MLP neurons of a small language model. Each row is named by its layer, matrix (gate and up: input weights) and neuron, and shows model dimensions 0-159. Each number is 128 + 24 x the weight over its row's rms, rounded and kept within 0 to 255. Numbers have three digits each. A neuron's up and down rows have the sign that makes its largest values positive.
A block is one neuron, or neurons of one layer that tend to fire together. After each block is what it responds to, as a language model described it from the Wikipedia text at the highest values.

L3.gate8:107165121110119085125149133139117124139126105114156116098097113113138118094138129172121142119118131115085180144155136115157129144109098165111175125116155116118129172121161113163095163143146142147172139147062095116146117100071112135096103125106118122110149121142086153100144150124134132091153165140149151125112115104168106111161092097112134111165133124129094157104139107095160132103157149123112108152131138121140094108112138154128107090117140126074159147174126162153081113147120142
L3.up8:139136117159137105147114154091087119103107114174175162119102095133143144113120113134113092134111134108133157144111122092121096114161120139158153157116145091126142120117113141104172140119127102139039142120160137160127139153168111166112140089165149136162077153104092124117070154122100152127140133158116141158121106114114077154096113140155144143135107077120121138106109135139168107095126134116170083111128147147136168133095120129156150121132116127122131123118156127112121168163122146
L3.gate128:100142154114124083120155142103122094094130125117124108109073090136139113149114091124116128122150138137184138113145097138107164148089129119156178167059105133136092135116106110143127146133126129141125088083091117140149154149156116120111081124110117128135134131173155131127082127115138099133147120142137177149133138109128141157102109142128136078145090125172092154161154105153090130140100146143138114126146144130124165070125157140157146129110139157121145152187129159131099094144124140
L3.up128:148165119144134166123162115128116137095118148120132189102160124128151090098123109146168168133165122157136139131143165139156086119082130130117116093123089147144132125153076156133119128118130057139159159100147138144148114120109115109111178146122136099132117148130109142125117132128163139073131141108101111137134129097076136093095088071097136146120106110177130138122082150126159126135121119113139106114070123154136103139143131103157100132143139091116146115129134085130130138083118112
L3.gate152:156127074150156109114136114106115105149137087088135115163111141074119158166152125142088098097138147094117146158137124104094165139112135146119135128161109167106125116136104162151130160102111143167109133139164101145108099099114145143118117135098129114139145079142144141103154126125159097093132083092096166146131110134182097138128111152136108109131107089143128152145122165160083104106137106117131110097111144125105104154144112164121092131144142125083106148165161089118153151137135092
L3.up152:151131173155134103095108098124083106153160161122153106153129151126103126149122123120104112148183141130180143130124100145090191136124135093139162140130144150086164134128112162122145162086130098125117124142118127112109087141099152130090114162107124117104105104160166140097119147134087114094167141157110132112148111170160126129128094089114116106157127128158148137121117170124127079122109137112104115090146121124164124123102125163169102134097147138102099065142139138108104131142140143
L3.gate215:142153165152115139149128115169105109178115108117141145176150127121108143134154174109121156092118123154180133124160163143109127132083137162114152136169118145103154114126146164113099132114115119179160124153134092130107124133146107145206084141137181161151160133153112130123123117114133096116136129089147094102098148106126154121122168149102169111139126107130151138117139111099132106115153108113106106166102164104116081104126117140168122175149104125114125140101113154136113153128158102
L3.up215:118141128124136100108083109150143114098135103131139160169138113129146073131113106133142127168131102114127161117104125125086119114088107093135133140107097145094144103116131151153119132107130136179150139111103139153158115116068132120144158144156115101154113148153146170111153127144131161101138142178123153124158096114167169103090134105114086144154088143113155145157134082173117106114099122125086107131160084123120123105135202130162097126128134144132149149099132156124147135110166105
L3.gate221:092147123092165115121114117076111156117068129172151142102119119116146108111100103132163095153114150158207145135154082112118119132080144125148171123104127093136134120095085145110141143128136139149114141119129159127099132138114115112151113124135158155107133127134138137116108128114122047101136118080115105132108146067132143114128136081134189119113113155111115149148109155105133143082148147141091128150125125113112134103143139129114174155099089118160141134134112136119138123160099127
L3.up221:093151092140141148172130128169154134093127112112122100172138140139120133090142132151137069147153117114120109108087135127156124119141150155123086132108105090133135144127125113178110115143136096149089140161068140132146112126141128092138136091134122095136149120124145171088138131115112104126178088114103140115110159115088150125153148103156140103135152089178100151113167156108140152125138152121071144121160101116071117125098101123132120089117167118120130162152147111140131154149095120
L3.gate223:126122130126116141127155147109162126132111126180132125141076095139147134129134132126110089147099110132132141113095126071117130132124166124099170089136107116135147128142148129142158158163149115172123129132150124104151112129164163148086102133125150120194127117098097089140097119179097120085102150097137141135132132127111183105164168123155147118108104071154171121140129093075160127128126101168153102144162136116163121130103102110145094145149127156122098153135149109126161149119122145
L3.up223:132166101096125109125111167174102120158116125134134121087160143084128104099110119135135136114105126127153115107114149112179150118122143143146134128153115079131117102145098162184129135171101197144162112105161152120149167115132090126111117098100126146099113137087140143140103146146119133119100131138145129152109112127083139115121156148131101116130094146121107158141111134114125135113187139126201069157155159122125158137121064132137084099112100145141126115110151138124123141119119099
L3.gate238:091184094152142128093164137118095131125146119105113140115131118124184157125142078118124090140119146138117160151123089134159148147141129135157143123130141150153145103155108146122140131150103101128110144077116104149122121175099119147081088180147176125130143104125123127158111117164142107115132147139116108073118139144137165124147163114150103131140115139094141121158162130132101157108132150160140107077151135149144185132129129090151098168141155123132108161135148105082079146095140128
L3.up238:163179127099100086137141140129120095086112133122139137104124117114133106161123132092117137097111151123123122132183130155118109152088165132106176156122101113116136079102095095161132170131126116100120137122126118153143137101136081127113110113146145148126128152085112154134131093130181123107106138109118094101113089116124196114145121087148124101128073085122090138127137142097115144158154096162114138123123124100112097092136134140118113110116078104118105162097112130151093123129081142
L3.gate310:116128122145115140132090167184080114111176089156098163162123123108118084138097149155133071108169118127118103149165089153099119137129077122150103156165143128120100110162129134131130141099105155140088160115087132127132134151145133134114127114153115119113130185159126155131103132161179102146160132136156134136091131134143129136159092099100151148140141119156127146119143107146094138135119177151116130116133140125135172157103146106138136163125150117135144097133133068121089107110090126
L3.up310:101173132066113135151166123102134113149152118091110142081129108091115122137094172180105106104129149175149110136072149127108127128123108160149142102152126130145036111100125190148135142117138126150113107148139113089133108155107114119142131085145127096131137111115104140145134115131128114154142140108097109142166101122113157099122149127152142101108105165152149137140120103087082099120162140140113111104155143094138146141132119124162112132110102100145088136132126134121119118163128085
Responds to: "not" and word stems. Mostly " not", both as the negation (did not qualify, warned her not to) and as the stem of noted or notable, plus stems awaiting suffixes (original-ly, small-er, major-ity).

L5.gate17:117123085115161076118125090118157123165150157111143108127141091160141108104132153088119133092141168190133121103120128170072084155136112110126136146165178132156122162109155117133153131129121137100130098152120132136150102137162165101103132137122127114167118098118117112091152114130138158119156107110135117108125125134135123119128135141123127113146107142115123132181146118160115158132115114153103071105171091119165068078111108117121153135109134084127138136139116117137130141071170156
L5.up17:127160082115120143136128089110150101149124128128123139152133168139099120128110127123089136091145159159122135106104067144101127137177135094174107128130156107129160147142131149136125171145095082126076162124119153132118133131155107099083097101133090094144117113173155161154107096139101152119117143097106121073121121149116093169107145129140126119120125120128106071148141133080092152106146188155129130130119154135111153105116134119136120092133133086089147124142121160125118115111160144
L5.gate21:123127141120167132133170095106114149118104137094118128154147132118123068156172133089135122147138140120123137125105111162114143095103144135152149157134119115133155139093139182124095088144158112145156180133097098103121109127124116081165084120155113116156152123159109157104124118141075180170139153117124126102131143139142133086144160086164094124139125106157160151171177129082072161107121102106129158099146156137119118148134125111135145126115133127124117105147178124147134141123148134
L5.up21:116116099086156171099123127104083155108118118096137138129168100130133125156117129124131130095098127111119170086133130168119136096117123149113140141130162107159117117133141123142136139167145104157139139153127097094099094155084134135142103134143139095127123148148050178104151147144107176137161128094108122158110153096125118102152172163151136164126099175158162141159164155124109165115125127145153185133139126125090110126112120072118096126112112152115114134131132139131150142139155159
L5.gate35:123152118110118111056136114152135157113149136124150135150136106096100149084165092099139114170148114084148131120175127124114137117097146147111196123128200118125104125161120079133109121118104082122126164139112127095157112141122142095116101106146120115120102139164109139093119122120138137095160150119126116161085135122139144122073119113096127088118075116118109094155182116096117143140110143133131090139100153105142082178123154099124139112121115114118144127123114141140119150126129106
L5.up35:168140129120102149098156105054110127111100103123154127126160099142112127129097100146108140134093118127095160142124107100114133161149112171157117133170143166183120110134109130150150084127115141122151161126087110092146127167092127123166167162115157074146159069104106127121122157107106117160096091083097178124125110129135114116135112136140135142123142179147144148126131118135116159103149123159137145126131099139104133151122121136088120126170120124129141170145104089132106104115129144
L5.gate127:130140140114109138137132125131133118139096092114119158146130162112154147104125113202107089138123069087137090120130163172096127117171140115141149143215128091124109096118138117125130066119120168147130110142105086131115086132156115167129109138103149106146138109117101113105132121138105099144135142127098102103128117128174088113094175123121119151120123106100097160121141106148157143110150141109147108144063136145130097105139165140101122141109152126096110149131171136136135121111125140
L5.up127:145075080092131083113142135121163150148124069184146112172146142130140130111155132162127070149134085092169113117110148135152138148139124128140122121161128154120134125117090118103165089136102185166132127085175129143162129130123143156127077150140136123120131146111118101104176113115128125102132117125089147150109128152158127123092119106123131103149147111115113135117160125168139163107136101103134099162132125116115110122114132125125149169166100163145118171124132103115129081157136150
L5.gate179:134143116097111116125138067090135115118146078137088168156193123134130130117113124134170110136144106130134155150153118163135155119140138094096087121144134105125131102112112143126140133102129123126120133128134150141118092115099114098177132160133135124145151113147149152149111162137125114138126147175121148078125148114150179125097178150109116099150139155168134129134083095101110112117125169148125174087136117143064086085140161120127125137158106167157139103119122138132136106068131117
L5.up179:113124105103136137133126112137126088077119121142113179112143158098094083089166123125121114128138122099131139189085104173085146143155117115155151138118135135139139097150116153082150118117105100142112092121178162137136080131090107125148152124136112137111088153153128148119081090127130102125139145103115123103117118175160162138094140159079096140084135112127128160142132103124106141139153155123130091152162105122083097112118121116125162164142130141136135112159107101150106150138105159
L5.gate254:125137160120160142152106080144150084142106107135128145127098126119118127149185115108140091114142099131096091111107113164120158121139158123159191100156141162132138147093079139105187110122161135137147146121094150132086130090099136148124099171137114157137106103134112128115101102148099132113129157135098119146134124154134118144130177093115093110123117110081131124140124121129114089164128129129131105148090131113109123102130169127166141133170098134148128158174145124182178114119115152
L5.up254:110153111140145118155105141173127125114122128098144127119150071137142093106173155083134125143097162118127131166093107134133113108101144148145180094127162162142174113105101099124140153186154126087101103122137126171114133121095129119135104166119137120144132093079129072165140098125157141112108141107104125149064124139109103130133121153094110075128127133070099159149128105169141122148148120131141144147123108123115136112115154102125107121114071104167123140139122142115120128137110150
L5.gate303:149150120139126125127112185124154156160138143136136138127164108113089134123144149109126164123152113100124113098102098142146114139127151123136155117176157131135119119093157124121156127109136168086191129143196097114145166132121150096129164125165081172154132095148138121135113158131163132154106140176145155152122102120106103128111143119083132107103149110163122138087158099120082153086120106100115134158117093119135098122126118178148116108104107137135089149135103100109093107141155126
L5.up303:149117100108137118145120159145120168121157101135130159102120148096117161170142139138120118148121106130130164103076116202101113124159116093151168132169095129153130107096138128124186104094097148115127156099147102107128145123128143136135144098146095143109137132112167158139134106146133090134084130132166139148113129137101049153129124169136114121127132109143115131109177148119114187095103131098113119097095106135117117135131143151136114135117100165150105119160157117116092112088159113
L5.gate305:101139130097126127106163137134143108132132114130091103137127135142127144130151111153138156170158121113137143125114175122138131116133119119150131106166114142126114148115131137105122082113133115140149111178129110089122117093085122131122132134128122077085126087162174120150093106137093140202127110145134126132091122111074124137166134145148155129125103113121164121145160131135136150131111095065101169168084098156172161074115093137126171121115122111127111090098124092133117077143151128
L5.up305:106116080098136141127145109158185133115123130148126159086148114132141101129161151058125101123150077166096132089134136104174122107101105150122137111150122094122153156099155196173137076114136128097132162107145129162134134149092174140135107115118114145110112150155118134089113099138109137112115136113106163162093141144130082122118107162115088104140135120131114126112148119151124132146105178131098122136115149123160149145137130122125139159142153148094163153111144163137164133094131132
Responds to: Section heading markers. Opening == or === of wiki section headings after a paragraph break (==History==, ==Cast==), plus some table pipe separators and coordinate slashes.

L5.gate26:109134098123129183133120147142135137097172140114117129153139116150175088123172103174107131117096141143103127154104133147107135142099106152167152151114104069149131123117103124150095120153114127123172124131116108135130094132163108116085145142163154137128154149099148165133158157121137138111125111092111081099113130136081158129127158154067172145143122124107115168205132136133142115102132120132139096147123099107126148164149131161162118143105139102133142099122150107150142115085109159
L5.up26:101108131162112132113122160133135093145120114129161115130148138136107111108100115169130121143111119117147114180109107129112124154126123114145093098157110129139118119120127118137130134126077102105149141134111091111121115121182119132112104163131154142108163137130086106131154142158164119086147096114127109121109120128106131101083135153087139154127137121160166144149114157113098087133123105149128097157145118066085173145084126122183121194169148121154109084131184095144147108112104089
L5.gate43:091141138161149147127165135117108131093136143143107139147085115128112138063125096143106170161099105122088155129099105164105137132117117141147121146175159090120153181120113113154142115128127116097149079155144092156107129109155094117129126118109105122116158171143107133120089169172120177146132121124153137133082110119110163129151135125184154148131128122146152114144093124080170109092136161131124156166123107107168114092143145124106094156131142149103125149139121099104141141138109138
L5.up43:063108113135155140109105098115169102105118121119140124132130162139143156099133153145132145119105106121145115149099141133144137170163100143096212122122139105112151109113109142087109151106157128145098116130159085097098114102105090144096147105171104134141120161123150132127143137134143172161137150099170119146148152118132102108097105118123199114147176097084106136106139174098133158149154142146101145131168089166132124116133098124143149112127160107116135114145129110125146149134118122
L5.gate44:136116125146127126108095135066133165115114137117140178140086121100111128128144149151122137125111129123108102093132089110080092093109142138093084156103126127097100131104118120139143128144091086146144169156163121158139168136085118128095142119105131080170115123141123147162172170133138161084136113108095107104145115150115101118129153127125092131138106110133127130124151109158125165117118155130138116121154060121110121118106132119120070138108157111150189137095144109155132143112087145
L5.up44:155096174141127080137104116128127168130163111122125148116123128121115146071138124145123120158138118138106106151132185146135129142111125118131080140088112089133117131139104134140087146144139105125134124104125192106114176117132108147109146146140138155095155142137120147106141111103171111130123108149137158103153141118134174106092110118090132153135124141175112098153155159156145164160156127156109162149139135087121157138116145128158159133149183134084181109146109098097107137150069132
L5.gate113:157126134116089133131110166143114129116109163136097136131139155149149130114150113148077139129109142124117099089127148102119113084064110135121154155154155137150110177157188142156131077141136155122146124151111171146093120112117141125113124144132124124128134149137155116114161116147112194116152113170096172145122095149127114155115100110130147137136112150148109143138128165143120109106134174119126146130160120136159107127155145081136149090133133091125090081140123085168106174141152177
L5.up113:129120105121113110118120088127133143106129107147094153152137094148153139076084115138083105152100155120114132154068132126107117163119169094099081125110116140132102129114188120125108162121145138139132112155143146157092123135142149118168125092119127110148126128158107108106142159123110142159161129150068139108157119108145122117058098146087150148119155171106138097153136144122141099092106160143130120178189104109138145113106116135086136138118109116110127137112143160107139101137157145
L5.gate144:124148122098119149160062140151100144111127120141137115137145141110128148111116096108103078125131144145155117170129130129094147142101154114136110096104099177138114086130155151140083139165157129126148156143113123103087142128106120101116161122138146194154127150108111125107109059133080145134127100143153119132084115105168112129142158105107094125140132170120136131079129097105149131114185112125120114140153124110125148112161115122104130068109102101109134139159161132143124079109113108
L5.up144:132084144132134119112123134123081152106153136089131132126110070154156104116117098159122138126140131143107158156110094116099111106122173124127127107114124106152117061115153125116138094102142110103142086114140104116145164115171119129104168140144119124160148129195114122137122147115182135161109146140117162128093168093141142131136101079118105139111142152133121182121146129109111130113144114172145100121130133130100112117148127117129184093140170102143155080125175154095136101151137096
L5.gate237:111169137107149126169141180118144129113145099086152172139098113095139115160136152110134118110116109139094090103087136153160141110116147137151104147135149126136143142150101124152064111158134122132120141114138137157133148113124096167096119121131121125125111179128071162129107089103110099098111091125105150154124111156134123122170128128118089182138113145129115089117129107117186130128128137112111120157137102152167105134128151140184152094157107130160143119161145121158117139137168069
L5.up237:120088128142109150125142121138140107102132116103162161137116151149121144130165155149133141126112142088112141152131103162098139147173124131149152108085133097124128117162153138163124156146139139132137121139113164091108137173088112114078093123111125087110140125101151131148115111165133194072121140151092096145129138143087165120110103170091138153120091151114099113106108151142128126157125120176083142127120113136105153091121131129114150081164098076130149098101155123168120119162139135
L5.gate242:146132117143139116135122112074129100099174101125129124138162116146173104104134149154152126138126149095107128126121150161130115090116132112076102112152153104118085114124123146152068143136132136108137125142109107146153118095076098140150164103122122163134099177136155136160090116142163153119137142112155147106113092107166160113134143158123125144154090169150122131160087113085106100059108139113140138157103129124087130148139136072131111134143119126099176129120116109141116118137079142
L5.up242:145082108115139091114121093125118104090138132112135137133172114097158117126146086165104166102096134089117113108142132160117125120078129139103098095166161100144125123088140151156084126105123147100106117133093090175163112095134144138170147108129137123139115135142098154133079166107131161106115139111157123105121112133156092135135160121127154128109105172140119104150107130065133135094113116066160136089079128146129123145141143086124161132139138111128162145133120143110142125167127120
L5.gate280:128091122122162139167133149138110153108132090125137128163137150101166102107152114145077137106130132101148100123115177124108142125094138153106137133147109114147134174138143112162135120173095136115130123149116145137125115121150162119100130114108181110165137161148062173106100134162133121133131150131142123120129130109163139155098143140134117091101119101128126079167142114126050156152132118090142159154131134135134096144123099136149136118160104081153155133113179161110164091111125087
L5.up280:089147112122098197162142136105160113109150103096098136100124127147123144146112119136132119133089155114139106103112103102134138122132177126112147133157102133164116139158126097157115153109080116172121153144158125155075109121098131136085109130107130169154127135164127141125119136155185108135157083142135115148105146116128163087136118107123102134136086117118179128094114155148123149145098127132174126118099099144130096122112140156109101107143114146210141149128164139126134108165128094
Responds to: Early vowel-led word pieces. Short vowel-led pieces like et, o, ot, on right after a word's first letter, mostly in names: Y-et-zirah, D-o-zier, N-et-work.

L3.gate12:118121192160123105111090109114144125119129110175171125152121112157136172188130116103122090126176127147108134154105098148082123168095136111086119120123138105134130093155121168143178180128125108132088163102135146135139147155158140138104131135155152128135151117123169139117137089127124096125164118129122142143138162102176131142131164097147122171108160130164122088121146121147138144096126097093139116099118138078113142148096124114137122120103155163132125132132153154127127129074133099
L3.up12:151136141110139128111122143134149136105156145120130127131144107127097213195164156119177097154157106136132130145105143136152134174143131145124158148102119140137119133145181147148131156152091125123106115125140135137126145143156125136141109115114158127152117108197149137098191159152099111098124143144142141126143111073102180097121158116138148131120155102124156141078121086134131150103151148129155131103111122152109125103123127132132098127131141129114099163104190144133092100173124138
L3.gate29:148108146152123107087148147114148116089082184092108166125108105102120119113134090115121100118080121133121105107100114113117160149120105115110146169086135138138144106119070126148145156150130152129112121127133142099132115104119115118135145106119115136139128086145104122089094132112135144121139125128129106099099145129140150086084090168145136117155104147169117129172154149115162212150159147099146111115127140100168112125117143104139077148168108135112143088103118142180122100108119120
L3.up29:149129122132126066099093128097109142126126131112146117098119110119113120152113084158142133110145117124082105133054183151132144125169131120127163109118194123171182124117101147116083113138137112129114136114131129086126136161127137162115135122112098127146131153118110158157153118109143128153142143103136155128126092114140145153134094155145141162100138162130109128132127094127160125115131180117177130132074126101088126127109099143120178170129076143143143134139144111075120131128091149
L3.gate76:123123095114136130104130051110134142122125110086157132153133104124096112146201145116140124150144136143108099116158167166155188146130143128113163133133150179140135144131125115083140110162102092098144106124133099129145113133092130149164089153174105113142109100128136133110145101138115149143162144099138088146146112113158145118113137132155126124072116110126118132153181097119106150117130108110153146106105108112115092112107099133092111131107098111145118091172133124122172084150140152
L3.up76:111167110119137133107115102132142146153123140126128108121186124140116131123163141113138142109153135152123124092109141161132106107172125119160159101121153155088165140126110124097130107136174136114129130114137144175136109133104119116106130087124091104146134105125152155082121098100172114107152164108109102132110109125109167113088180115110163143085187086139093113146159091090102163102127114144132112158119098167085123108136118107152138106153108128135181090160161117125146123117163147
L3.gate138:136135104135132122151140162093105112134132118116127106139157103167167145119177091103169156097098078126115141140113149144166097108145070118162151161146182124161167122137130127136118088140170184102114152118158116126110108139135104090121188137107111114129118124129090111142122148100145106114090123127107128150157088157133084137084135135143180117116160115112128100145109096125074132138132139159134108156127099124119117133132088137103096127106148099090121118131129103142105106122146155
L3.up138:159117137136145092145125111133130106100125170114145132150125129124108110132129139134149133143146115127149112133148088154100117163119162100104151097123122143114100121137124108142168112146121128142113108147124129141069156100137066134116118117093127148103128087119114126096153092105121142136132191082106075093127136143078089119147134123127108130116119116073129122181131128134096142125125110141096120152125155133112127120071135123170084104132062137129098160144133114097124118175116054
L3.gate222:154142130136109113135117102107150096096140093125171137115092141163101144112129179123150155121129098125124150127123148144116135115066119104088116122094128160127115148103080135125107132130136141154125165110116135117147159151134101097161118092121148165118189101159117127155111108104104161147154144139079118140155119133126136091143147128166130160169184165093161111149116130133136182143087126112121169111141114081113123153122151169155098094102160125131097094133145146135119126150138158
L3.up222:149104137132160107152143085138098119092158063128106058102142149138146134106163118095172065102091128149149157159155106142163158143129119085101134146086122139136164113145119149096138116143163109143153145135155109120130124112088117089143168148129124145125129113117151121104150131130120178112122120121111178108139090159154137126147120121111161115177137115150140135126147122158143107107107110148122107108084115123121141111144099177115104120092136133118131111169088150100122147121094130
L3.gate253:165115100128145109143119149125165136116123120165137122145112114119143137161131127111119108110101112174179094083113120097108130133129161105134145107095158138136137107113139135116163105178158144122099129145137104128115135125122072109107175136146082069155122154123136126122137121134120093129091125129126124144143142098169106170141171134131121157158166154121124132163135116118134146121078148105176099129065097104100103170129112092143117127153134086127124148138165158138108093153122188
L3.up253:152098117135106107154124131129136133160111086104120126131098098189123118133142117140152129089133136147090100124134109116107095117095115103093146096079149092160134153144145146125079111131138125147126130112143116160108101161127085120097167105127105108130109100146108118111152137158120130199105072128150121134122081076135123143161152150141129105100155139139161108120107124176149153101084179167099109141085127131145140127109128159151131084144166139122138132140108085113135133142140118
L3.gate262:124121110136151138116120103107069128146114150113138154120081160128150152117143128140163086137131122093124149159157144162147137111102106174144114164134141122089130110104108149082127157138136141130129136163150073126113141121096140135088168166142123180141111138113153116148132129152119139135125119116121080099126149169095118093132102081120184132103155097166106096173166128141145155133119127107111121119119114166163151110111142101150115180181105158146123123142104162137113153118122092
L3.up262:131136110097109143153105129127106094092109146086116166155135098159154141164092125102162121115137143171139131150124156122095126167116133142116142103135166111123120117132135165115095125116110127125134148091136118126154133106133137104147164143094116178133155121125118117146148107095124117118112160105145124098140104156120143176130094130131078138148157148096121082131100147121139095147136161130100190101150147119095153098143164144180140119137120114162095168115080108127134134213122101
L3.gate301:118175088100101124103134127139160140161156150155110128153194102113140090149145097127129162152118127154136174097118144158103119139130140171133101142144136106157125161113134133149112117150137144130148111102120139116133112084158137108118095139151139167076110116144116149115134182121099169132162068117121133147099084112135140112113171122105093115131177123117105157141180111147129133153146133127169163077155146114161121127114117133128127133125109134140120131165141140159076137081109112
L3.up301:085162132135101138114140142140131149140128114116154137095132141137153146140130109121112119138136133159141180078125114151123075140100150156160120116136133094115132073104120154109088130099135119182117118139166124078117141142138132066111137142164134099096099126127144146121124162116106155115141117123069164131136120147105128109119121129164133128158179160098114151103129155121180129121132104096089097133121121147164142087112130191118102186120115076160096127130149106113140127142115124
Responds to: Section headings and word starts. Fires on wiki heading markers (=, ==, ===) opening a line after a blank line, and on split word-initial pieces like sh(own), th(ough), dr(ag).

L6.gate227:165101146109134106151176130142122128119115142161142114158143105182094126119174121161135148153141153172141137128116125145092113146123112153127163112168147126130126130147163154076135141130121159156111104100132113166131156122096150131121130132166131174161171122180100164154075130160113092101152088135140124122105154150127188127115141138126116154131114145140149169145099077112125109132086104120137126149156101138084157089138150139120095111120119135147181153138136096106121124129114115
L6.up227:157123155066136130125114115133101101102137163121112149141122148164145115141113109127113139132134145146083116152151095109139131144137162171104137115132135108118115170142109125101136149155111137149135109139125140196158136131150107108062134135100093122146149110144125123146091171132122158151105114139130112150087141091108144165139120143132126156147125129167101164098132127066119104081123188116106105116125125143155155162158155146159123068136132151163141135154165182132111137098142138
Responds to: Not and word fragments. Mainly the word not (not known, had it not been) and the not-piece inside noting or denoting; also list commas, such, well, known and mid-word fragments.